From a checkpoint of a small transformer trained on Wikipedia.
Architecture: rotary positions, untied embeddings, capped logits.
Training: a variant of Muon for these matrices, 732M tokens.
MLP neurons of a small language model. Each row is named by its layer, matrix (gate and up: input weights) and neuron, and shows model dimensions 192-383. Each number is 500 + 25 x the weight over its row's rms, rounded and kept within 0 to 999. Numbers have three digits each. A neuron's up and down rows have the sign that makes its largest values positive.
A block is one neuron, or neurons of one layer that tend to fire together. After each block is what it responds to, as a language model described it from the Wikipedia text at the highest values.

L7.gate454:487477521509460496485531520540548513512494454496487488503484487515534497503521545515464488516523505499477514501514522536495476511478450447507469503533499530480558544500506534510490474516515472500541526534509480518531459472494517486533482466475487500509511502504503514516496496475520496522458486522531498492512507530516487463463486510457548468475471513460499520471547541456502478442510487518488514453477519528521458514468494501515541498506528495503493460556500508483485489493501525491475526473515514515464513549531496484509473484544496478483488516489502534487522499483465490494
L7.up454:514540504500503489498519493511479525509478455485505514511512497501535450489536537526501466515509470498507470504526526500510531483502495528529478511473482501517480451470498484506473522500518477465513481498475492543500532487510521515475506467554463498487475464517542546485480492487537474482494488506483510484508503493522544500527525487480480515514453500519507502479505488476479525460449499548472542472523487516489500527500536502462487503473521508491504472524536457497494534500497495506530501473521482548494455513510510536501487466524485510524534529509526502548507502491524500476
L7.gate533:559461505509497532498512518454516500500499558479482481507500498493518493485489490502508509456508518533504431550533513534494502512472493510524491501515456498572481555537509544518457500512485500497518507441495496467525464505459513498542550551472507526554498528533489505483545487485498527513554488474484494494512441483486534527481508515504517464480491507500491534438502507450504506456503475519491460513483504460498522496533540483553485514529508494543462499507523497512484495522482517480473451466488502477550487499489481464537508500539471489523525550506531490518536497482546488485
L7.up533:465479519486538522506533494507525500497465468529532453515532541492506517482483488471453530532495498501555518524489477485485497525485529495478479532488466508553486485468480485445499525544510505501496501506457506527496469470496530485483535527497492469492468462531460494490477487498465500496477501458495496504485538490462496465502515526485505478488495514504478534514504519518467518493515464507486521513531532492556470482505516503487487497507519504499535508539489484491507510513500473435501537497487489517493501499523494471464514486486541514525514497456466485519487497539479509528
L7.gate637:470528493510500490509489516521502454522519499507503517491492512492510464513499545529514494501503486531503498473480505497470508466488539509497514473542501510428494530517497490507499520544495505517505487565473475510527524477478515483524503524527469511506507480529514477484496471483457469552496507522561514503481520451516476472510485538476488547528492486484503532549502499511488524518497517505513528530540490476500510511499481542525480482503482524538460537519488524472474557458519464465536505539466496580537517488452542509544491469514517485472499500492499547483474475532525510520
L7.up637:519431510531526533489466480498485498509503501514513502521503460553486483507509496467511498537525469538507472511540517534516496517478497546513516513520521488524510484508533487472504518513536522519516478492508479527474480462464481455557501500472490511535481491464545512518518526511477520513537544526505476514468505510506479499443464497521541477491485491525475484473543496456504496506510485482517516514494496450540506474467531488534494512520488514480480509451496523501529473519510501512502520471494483459524557438529535539515533491509490522479501489477467503466466505474532515501
L7.gate1105:487517508518509501501485520478482494489465502528479476482518494496486503451504492521475508506475475501480482553509496502519548478471474519461486478524481511488525450497477498511503474479449501517490491523503461490505475506478463483517497507480457495541540475529493483491459461518455549476467500501546510508463503493556473501497502507542529481550507513505511536494497508501505536478447510506515553506541511503502511546545479487506499542492492492529470549498539478496546519437474484525493530505461491504482536528469461469480484520553492505473517562476555502486504513487510450504
L7.up1105:510511497498560500539482494509507499463445502499517470489481479537501514513516504448508480510484497485520478535495509480475539531513504523474537490468495545515504459474486470474517544503492520547494533501520512482477501472529545499474519498528517504519465526489479521495504527491498487485515528534493495506502454489498474512535498523513492493535481531501508523490492488502495545468533528497483519513522457487486475552468449513477506480489513486524464484502504491473539479499524514488481458564509467470513506486470492521488510507534498484531460445524543446461500514468545536530
L7.gate1237:504554534531501511460542495446486543522486510495512486443493521528457503497494488519499520545537505502528505454496484544538515500505520529512509485538484558525516493474466499502483484449485519518514506530541463523468502528519503472527525488488529520508488525489525499515525492470514502491435511531526480487505486519508457504489507522552470521523494478524471482469504477480439489487517461527485514519486495489482468518498455471456485510482509547471528563483480482480505496521483476515535529498502494543520527522520463517454485504507505511500531510513511483516498528492562465465
L7.up1237:532494478503538500488499492448517470506481519469469501504529546476492514508494504488524518448479522525539495538514509504525500489503497488503480504491538519521458519497493529499493491474480519511545517477464522508471488504538504523481485497533512512518432523467468511544492481492506534463546479453518490492522454482451568454562537481510519488544468487509522501471504486503456479491515507480470453478465443524487512480492484501470473546522530496495507523495551491524508485450471512500481509495497489496512497521511451510498472517513537497491500491485521519460543534481477486510
L7.gate1374:500498472506441461521535496508520502539486494538503508522542517500462494491467488486511466474456479537492496524546510508492516472468502551553474472502553521497494477552510535472487519491559515466559543487527485496486475496490493441514478459495510459473459512515467525512473496445492531492511511518519469531438511505482458509494532518492560493475464503515523460491573505483464499526507508514486499492492515521505495505512505506511499492498558462477511498482477481505510497499456479508493518500537501523532517490536502540524514500524541505504520506518538468518459493540498515465
L7.up1374:488458521528448470509528484467536518477497541503525508489516507486428499500538458490475478505490502491560496517547507488491514474501486495503465466503540546493492525540517487477509510507544479500534544498502492537468436494545520487501525515486507495509482520538516540521458502466462496496487552540496476520488495449493523506471529507459495504499449502485450519524517536504454486497469539468476508490503505533503527506487436500493490527497495508478507514499476518477478517528490472492512496534556446476556506485497502491484491493545516472512505485479539521510466514531538508507
L7.gate1432:480505492478487543496513504526473536511529480505547508515498504453526456507550541514487488494523476501481483508470528464468470460486473508502484416543457463477527493540511478515532480526524515530546502535508537537480495472494531485528520509487503501487493492477475508497495554505445461518484562488519498494494458499492496462474508509454530514500509503465475528530504495522472542500529504522544529534527514531531503488487515494513483486535481529532514525567536519524537468462515436471479464497457461523508483520510526456487486542516506492513492527428518551481472527531502481477
L7.up1432:488504585510507473514510517502455506537489495496511477469529506519507560527518504526537557474481500504478494523480461446490448475469495476449511478478506487503490519501472483499497467506515499525500516437529486463474493483478485543497464496544491459503525499533446495503478449481494513487505520512539469525511487453488472464442472522532502485528464508499518496552499489459465531503509497477474486508488486494487476497486464527498483493528531469503487521544475463514516502505505470516488469512509515457519534469471459476563504538513523509470450523488550505524495506503499517539
L7.gate1497:511516502507475531470448482502480458460517472487523499533483529474500491531544539471469536437481540508519519517503502478510529506494502510490542483465530460539480486511505485475504497433487537527493510528489500466488505527543515535522526472496538485502530534493432502529484486501523516492541507496518527493502522488553500464536498520517479486503485497473473490535507515498491448512487483534499558461452539500481492490563483500515531518523493482510493521492464478523531484516497542485442518525526531518513469495532443493528484503507526523479498461497528494488511506499511464508
L7.up1497:550489530482544517468452486436472488485485521467461471490471478473469487531495492501521532502517519486503439467500506513522521469527543482528468485535503478511482511486527522493540466432475504481465475527468514513540505505556515491469467510504509484515510519493448483475504479520527481523483497460506487510483475465547507486516495538472505510533470530537506496499526523519507482469497479483497509497478502491519515533501466504498533508537510485472479463470514493543513527500469509466481485520535494517520540464496487505505496517496504516490525503504498540520535495491496519518
Token closing a long proper name, usually an opening parenthesis after it or its final head noun, as in Bundesanstalt (, Athletic Association, Fight League.

L6.gate183:493559506526526515493501500530491488522482505492506501497534475519484534493488470513539533503489481499539441489495515492513527520527514491516509453491524531495516548475495513474516541518506482499509477541455520452415509506462481512503494523503524511513482443500501499523483472522477535470489458512472490503521511511532523489477488496495494470518530491525431480519484494450527496508519494486517521527484474490485535513517518487510525494530474473511488501511531514522462492501475475475508533488541448512503504528519506512488519535493449507478479441520491510592520539526510466508
L6.up183:525524468455509535486506495501509514490519510540454545540535518480490485523507499471527442494535478492502509474539468501480469513448486508494520457471555510516520519475514504482475505474480456462521512534509487492457503544506483547518498576521536515485501490522547485515481462505510524463501494471538498501478497460501485478512517531515500491509499547522482478529479513496518486546481487511524499491487502484513476484483479473520514520521472493534519493504473529528529545517474511519491509492526525473513541506539520523512492467502462535478533477523527515542521459528481478518
L6.gate316:489559473532460511473508489500514485503515501526539544506505476447510518461494501471520485497501552494494491506490477467537483516501525499535494440519529472514461498492531461514512521544515491526512430519527478453424546514503513491520557521467504491515483464478483493473485491499495494502495477543535511465493470541547489476478480493502525470504540441519494502564498511437476496484489504497464510505537461505505455492520467475523483540474503505467464478515486486459498512544496470485494482490519471512512541475513529446520517490473499528481478484502516472532474477482477504536
L6.up316:494512442514499501545490484500508478512554475541510510478487518453487514506477503491538512476484542518471489491443482503495522498499477490475524501524492472525472498478497489510504531513527469478516470506515505483436532513513516526548521504480545478513500474517500484523470513540505519530470498518535475498461509526573500511511446466487483424474516457514519528547524502490510545492468508508473482534518488513513455470529482504497475472452494526501496444454466491445479489501493450526459480500542481546458587509521502489531468478494476524503478486511533500475485500500458483504
L6.gate530:542476457483480521526546485500529484515458515468505515491528547501509476511488470522510482440517481462545474519539539450471497528507485558526530468465525522536493466500492487489527480490497488534469462523462490514481508511496545490534534542486547469493502532536447482505499530529509505500523512504480460515507503507496478478552473472495502513549494504500495535486537535483529459512459533505497513466514508466515516454466510489533512499486519514518509494551489490455468477544511508476472477486474449507507514490502513507475500483498517522498503487510472491469492477471535502533
L6.up530:502496473486490511527501490512528501492498504498505461491453519507492470517467511500489522486456483512444485494534503493498517460498464497532508477468489489516459534513473551445520462524520485495479540507464515511465470507497501519512449485498517489503500516524512537509518472509515486479495528516477480525509498490499542442490475520484541543442477499478450509506454550514515475532516511509525503519489490493552468490440479490484480525514469521486455525470465469535466510515520526464481505549435506488508481494488484531525510466503490527516545520469539485552478495523484519495
L6.gate624:504558528538517495473511513480548441502498493494504519461481491532449501493495466485513453513485479502481459500511507505450505482495540493527532524488520511528553500499506503502495469505508493471538489494513488492501478504461491488475515512475506484496475479506503512490538531475561517475463520519501494522527484494530518495454509492512529497502500464499494508511488466473493502480502510438527503497476534467510486527520464484478503488507513491473550547496511541480506490508487482538518472562497496499527518481497466493547521510500506517476477477511510560510473492508499491495
L6.up624:471503487558510498520532516466488453481519569498461522492499516454509524525511527504484494494502521483509508508532447495497506525512528530479556523469469489509524484545514490507525481484547470515504555490446496518505505517499533483498493514460519512510477496508536486528543505536521515473479501493480478513495478494527536508459533524504509508536476522517503464511473490476499537480474502497500528539531513455465530497503472486470477499486522515488485473486496521487484522528561489496521529497519509489456490450516489439512527495472508500494483501497515557502548496492530472487
L6.gate639:499517497505495482527499493506551497507436509472550518509468516553521498499498522500485523485516509479528525457479459501492544481492489492476491476471494527496485529474488467530509472533514460502535514489468520490483458472488507514507507486505554472466517469521521516517541484455545473487531496506527511468510495541511523511481471467510507500513530511519484512517537485532510500519495466503520479559524502508499477501505514493556478498486506519516503508519469536501524479495459522555516463475466491504479502531514531506431502492516483456486502478483461521472524496508492480478
L6.up639:481500495516504500490555513511511443532504491536467486502517470537510529483465526515520461509481524494488491518542495491462542499453511509535489562449466507543496491482456511529477467484459511467522513506536496530494509533495493519578540522527493501514501490460505498499535541535459461507532469472526493507491461507491487467488487503496496472499452536508494491502545503522506497532494556498441555541515487467503535496525499443528507475513520507493505511536452494518485510480488503536487461487507516473514495473477528472495491488531540531481512496490503504515516522518482502438
L6.gate658:495518488522503529479473488503461455502498534485486486524519537503525513458528538471523503489499527505482518468568515513502455496489535514463490509492468450472499473510505526499511518508506527549481513485469502486493508483495537518513479479466501503543477488522519516424491500474474469452481459511509488475516522535486487516512480492513531470487513494473527527521503472478504464532497511464551506470499517501498519488450530447514499541534528563507482491496513441507474475477499521516488501530526479500514513483538469489523486482528532493472458490512486475504510533505492504518
L6.up658:485489508525558571477542513463485491512502530535519496503529509512517542510526511468516498518531513484512541497536526506515461506527485488453481559473486490449560494458500519482513509518506484493506515516519511557510493485489499553480491454497515508513529483498481506500503520487487472487490477547492504479481504501489476503437488482489515485523442493507444486487488507504498473499518518484565502502502512514540508455492482474492509500463483523486492572531523451590451504534455558479490529479525478478535511488475454500517521480515492519512495494543480489509519480513485495499
L6.gate762:489466489517492484506514455477513499460498518537525511464537489565527488485460490507561538479495513513490520532478486460498560508489473498521483499521488461484484519482557499544497515484531560500511493474516513486505488480489479521511521534512490527471487504517492528495515520488516533488495535489516481474490484541462467507492496523528468442521521512523493521468505480410519442495487491506487542533513503526504505490483506510492501481542483514529520515538537461519484530534522474495510529507539501518479514482507500451467463502490453520485502440499498492573531461525463502482
L6.up762:517498476482505489492509492489523477466505494498514502483492531474498501522492528506506502497467463513509488512492485459497521481505487470508536519523495524485514463549528489512496556543561526467542459527467539473485474525465507506499525470505522509489517481540509536561500528540493505471536512532526533455484487516507468500525530526531504477498503478523519480486545423452540476438443510500513524530531525481494546523488484520472517482504507509539489550504486547510474471491497471495513505523461484489499499493524477477495494497496499531460494471514495528438466470502508503489
L6.gate1406:503544488472517498471437492509437505501462511529507487513486494512473520534523485490509532499499492514536489511482481509510512524525519517504486498515508531496506513502524496494470495471527475487494516474463481504513485492515515519459531446470540514498505507485545473441488513499523559491526514486497513521499536501549523470528521509526486497519476510471470454542456524512507463500500499511515487443486509547469508527499514507544456513523470490488521529466515453496504490476541483457512535480544543461482497517488498466534520496494519448497493518484534488499485488490512514494
L6.up1406:522531517542479481523436512502467478522491520477475543494500504453502483472518507545516510481528490494526495529538488495492504506494534471478473492434510531506513459465518543492530518524475520537519470530500487506508533488443521499516532505472526486463513494486491512439521504471477513475506503512531531537463515508478506474541547504496484515469468552449484456526499497519468484545487513470489512493503494532500496535496503504500500493489490550491510482500452544503521511546504507485492497522507516476516480512514479486544515504498473528460450484537537461489532508502505494531
Opening pieces of longer words, mostly "se"/"Se" as in September, seismic, Settlement, plus critic-ism, public-ly, and part/member before "of".

L5.gate397:484531495434497466501518512544515519509485487527471553540500467511515449496420520504488518518488459543447491518498508484494519522509484519499526537495473489506530498498495445505531455485517512526534517453479498541514510514508489488472492539455485465514501556520497448507508483478442454503534528505495503518470496440509494510484485516503514484520529511522493490503482469489521507465497501496512492478515503472503522510477516538557497520520485481536490506519452485505524466487454515469492495495492483500490451553505508508494512495513488506515510515524515483519480542497503496491
L5.up397:477525502506496504527473491517494498516463486517513539548486491541510473499491509453466535521467503530493473483521547500475485509520483536488493520495560477525505452516496479457493473487493516479520507543492503483482532489524539501468491498479518516512521533538523485498429522534478504516486516482505493505489516491492449502538477547517488489472488492490457499493494441523509446547558459474473467484496508464504544525490498502540496555493497494504512488527533477548499457507500488476529488508463512484525515529502486526495500469469475498497515527485504512493483536547448454501
Tokens right after a first name, mostly a middle initial or a surname's first pieces, such as John C., Tommy Las(orda), Lie(ber)man.

L5.gate702:482550498515492506489490459480514503512472511493531521520506510454456491497467444513510509505539478514514440489484532543494518521528512496481545485539461523512520477505525543500492497499518501502516487524494489535456510472499529538480523502535514516515486481518516523504506465493471523491484491489514486504531499468537492463484498505523508469495510500512543498447545477496494527498488490431467478482478487480532497501453492502510485489512495461527499551519509518475463496485466468518480473467515522486505456468512486474497521475535447516505539440533484527482488524507497494541
L5.up702:472511486515495468501504488458507518475437487511514515538446494543441507477447466508511508547527463475493461487528502518503545514469488492499530477489535523443516480439510507522497496530516485500469493494519477503539534484512503529467495480508483532489519487529568531467480475481515499470495484497499466531490511462526532491505539477512485493491517491558509499487524459483463522531464469481491514510455509491514520552516503456528510524510491490507478487481513483518494530487528433473488550521473502540528509471489479525495529504508476513500476481511527520483506523493505457496
Opening piece of a word that continues in later tokens, often Ex or In after a parenthesis or heading, e.g. Ex|ternal, In|cumbent, Se|ptember; weaker on whole words like into, World, End.

L6.gate119:515475466460498474520503481511501515478465510534497509529485501472518485558498481520522525485461520477564497534488491481504526504453476497479463547486502492488481504516510478468529470490493527535528494510470520461492518493521521484501515465512507499491524501510479494420530584533502450512503475461511505482542492482482483491519517450506472536537526482499540503492489499484472515486573523499481544478531491454502513507525504506487499522457495494521492480525518456495500510512501508474470505495484497467492534474482434479491524502502477488504533488464521482468459556486551511472
L6.up119:491538492512468501510478493521508550488515530499518511517488452482479480489478508521484493491546534512481478491482510498500534495548488501496450504507503490506500465525521485490511511521500502546522513523500489520486491443512505537513513553511526475485547502513453545510524496530479468507465503517471530503541502435498432484502511503495527498486490502497491534505539458458486486486493502483547517473501494463463553481497468556550531501502544521508520540481483515439501480542486493436469462510557523516503494513471510495518474491503428472494494459486507511447492500520510475509
L6.gate516:520478518490496502503531490454476486515413531505558509475461521498534486528480497514533518491497504497502521476523480439474505535490468443498454472528489481513504513500545484498474486497525463499489502493498442465521503417487526527504502524487509466473508483503536500498511495522465458481495517494525461466464492500560514511485464525503463483465494503491542509524528544530497512448492518508514493512487492483471530521476525496571500513476526509511508477514522504526498486469492454465519506481518563508564516508509457489519495512503438468505498504493492509512510491497493464493
L6.up516:525493497465523490495528481473477547508531461511538481542483471502482534494474489496507508509510474458454471502526413439472511486463525523557529493500504500554446504492482493514526485488518481506482526500482562533485481500507518490465485512476481483531458514495504490482513468486469467505454501511486496496483528487501521470525498460476507503485454515500522481524453487496518512495503535508467508509524462549480478469491521521453517501478467502498495526508498488494457464520479487495509462527457464530493543481525517459487513470479491524536531501471480456496499511506485485479
L6.gate594:487474507529506488498492481523489516534446538497486467481456471499494510508508470496499529478474474461472468490493541468472475518511503538473480503502526476499497503442474500474525474471513462521553474550486462461471447467480520480509492503529512500525555473509497535480487527531470475529491493524500472506521494497483531463535525505494490508521466501468486512498504477446525514497507495490493501528498458488529461497494489516516468525485490536532461515518443472518517547519507529477500463454470546516466459551460470489483505498470451497462481525458520470497504498487494558514
L6.up594:522513475537516518533523502501565524512495456520495482482480507501503498503484463524462511475500493504529459481512526429513503544494502481514518554502504513529530484523498515475507490493508550492519477534496496537535446502476493537476516436506455489521512486482493509488511565442516518506468531482513447516492487460517489521515538468478536506459502487478479534533478512487515480521512532507497498484492493472507516508494526505463489477481500513554468535524453518480483495501488490511468497457514502527504452503517507498527469487519494512518520476485544496473465480480527469481
L6.gate604:517503478549456463543526505468510526480441470485542504482549486471430438508481453505547506453471521527457510529529506463520500497458480486516457499521540500512509547544514509474495494483531513481523529473515455494515499500535526461508470485511522514495517512511490521509486541496515504511461487524441489526491489478518502480451519494529512511492475502523502520503520521472488499499511494488494497499547508528506503476473487522480523506482528513471503527481477541472485505497489504519458540506498521504547493492504440534475488465526498484516542485536518461512497501534521480474
L6.up604:532502478532476477517541467493437533481467532484558504492514483482451533500492469510500451524442462498471503521550523497515462484467482481502507478528484519502521499494476535530506517506531524504518472505513538534491521492488552428525539483493488485531518490517471511495498523468490455501503485530467501519522488479506515495469495508524516478507485499467472510515530471496486510480477488521475472498498504542504490477448522523460481504503508491484488516502499523505477489490492505546479566487484511532550490495485455534503482484502499500509517483524513486473498524467478485506
L6.gate607:480467502509465517503515475512544541489514492495480527483512506471513508479458474481519524503476510469493500468498502489496480492480553501488524529511509449502492476533505503498519490469523517494508499511452484519520456466527460514498502493497538525509458498515436466460498540485497474507513495499512459513467536534480501510491499522479493469508543536490548523498527494542471514503474541494481543448555483511514502475465486531492511482517479520515546511526472529519522486502474508491508465506465511535532512479526514488491499496544528524480500486517466445514521478474431541464
L6.up607:503537493477489495543440468535509527487488556535535515494484521537516512490478497469519475521432501525488504504483529499496478455478531527492523498468523469493522449473541493467455510502457510548513494475501469532493475497506512507422513494515544496502535527520485450490487461464515501532536447459504480518503547491469511508522495545505502511504526501460500499468473471504475517498517507482443472489502507452526503519492495494504491514519477515503514491503495547473527468494466494533492530468456488469476514477503506524530477498516472519470499518476522487484520465517456498501
L6.gate1027:494521461494461475538522517532536501539496503518507480519505520473476509461493482499509515498449479506548435487498536486486510515511453502473542492519490520519493446509475472544484516481520523492496498484502473468471473499480544499524480499533504514532515497512490538498505454498514520460455468536518549470444459496473515523477522498508528449514450509482479512528472489504464533486500525519507532497503479503470513483467481455463492488514515497516532559527513478526509477491478456509537516474477511503505488520489504505517494537548510528517477484506545503493469470536535495532
L6.up1027:513480487499427511514525495506476529545490513513505500474500523466448501477534499492465486495483503555500474483508537483490480495533487498484487507517490551477492471497483527526543483533493504500495460488485507508471499490503503489514507516478504512515504477520474495501505512462544496510519476548484479518490503510541481533475522502511479488494430487496482471568540523508512525483508546486473480465481487473506486527519526468502499530488513551535544512520508495545532506491536495482489468504508501499506479503528518519522516542480499532524480473518477516514470461479493482529
L6.gate1068:526510479515534500501553469490518483532469510500490444506452485514489516458509479448513483544485496502462487505487480489515510485487514454469452517518465500475487544496512449466504496492500484495550502518508502554502500505527526489526466549520485494463484519565481486509480536488470454516483500474506489473516482472523488498517511500514494480516460513465492492522489475494474492496435511516517459511532475482502546542472473508564508486497501508567516502526534488496512488506500510528493496502478501508502515492498467463526503479510512488528535511505496499532500479512508541496
L6.up1068:519502494555492514507530484514451475496479494516516566448466561456511512492488502496513504458524521478480487566506516502516478521520517520491467464473514482533462507484516462517492516474507524479514522538513487539512442468508491503529520466542501490497519475479489509530502523500469481518492485513522525479507540469503476550550493487475508513512484522482473483494530486481492466472528489515467534525496513476502537483483501549541546507453558481554553500501488481510526484501527502501489469476483517514542483497497469464492507474514519484512518537490529531537484518450530489499
L6.gate1322:473461510513511572503545462475508526488477541501540523508498500483483469467487466503470494531488496513505532483513471505528493492487486512530499475524500480523477490510519523507516494495498518509499500483522501473494501477470516470537491504525477518503469477489467518460493497490465514519490474462502503502524497499534536525508442501490480495507536513460490454503487512521460492491459534469493493507535494486486509439476529492493497483501517522496493505517501518465513498476529482511465466505505548456523472498486484536489525444500516516489442470547502463514526486509519495507
L6.up1322:524477513457501543471538519484458504497482443506531465498491468501523506490496491535500479478470494487468517523511483450521515530527460488486517489533532511486506497539530495545497518483504501507519558495542481476512510462478519480486472482436517431483526524496497545490485500502515489530481475513516480491457496487500537489533471462482442467535552476486527467527507490525477498522483506471483508532474485480485471505475488527510562478506543515490504499521502485498472498531537543526486475475515508550522455482506459529529546438501538514498475500453496499506503510512473482504
Middle-initial letters right after a first name, such as William H., Thomas A., Edward L.; also word pieces inside surnames (Hel-dens, Sch-och) and an opening parenthesis before an acronym, as in Tribunal (FCAT).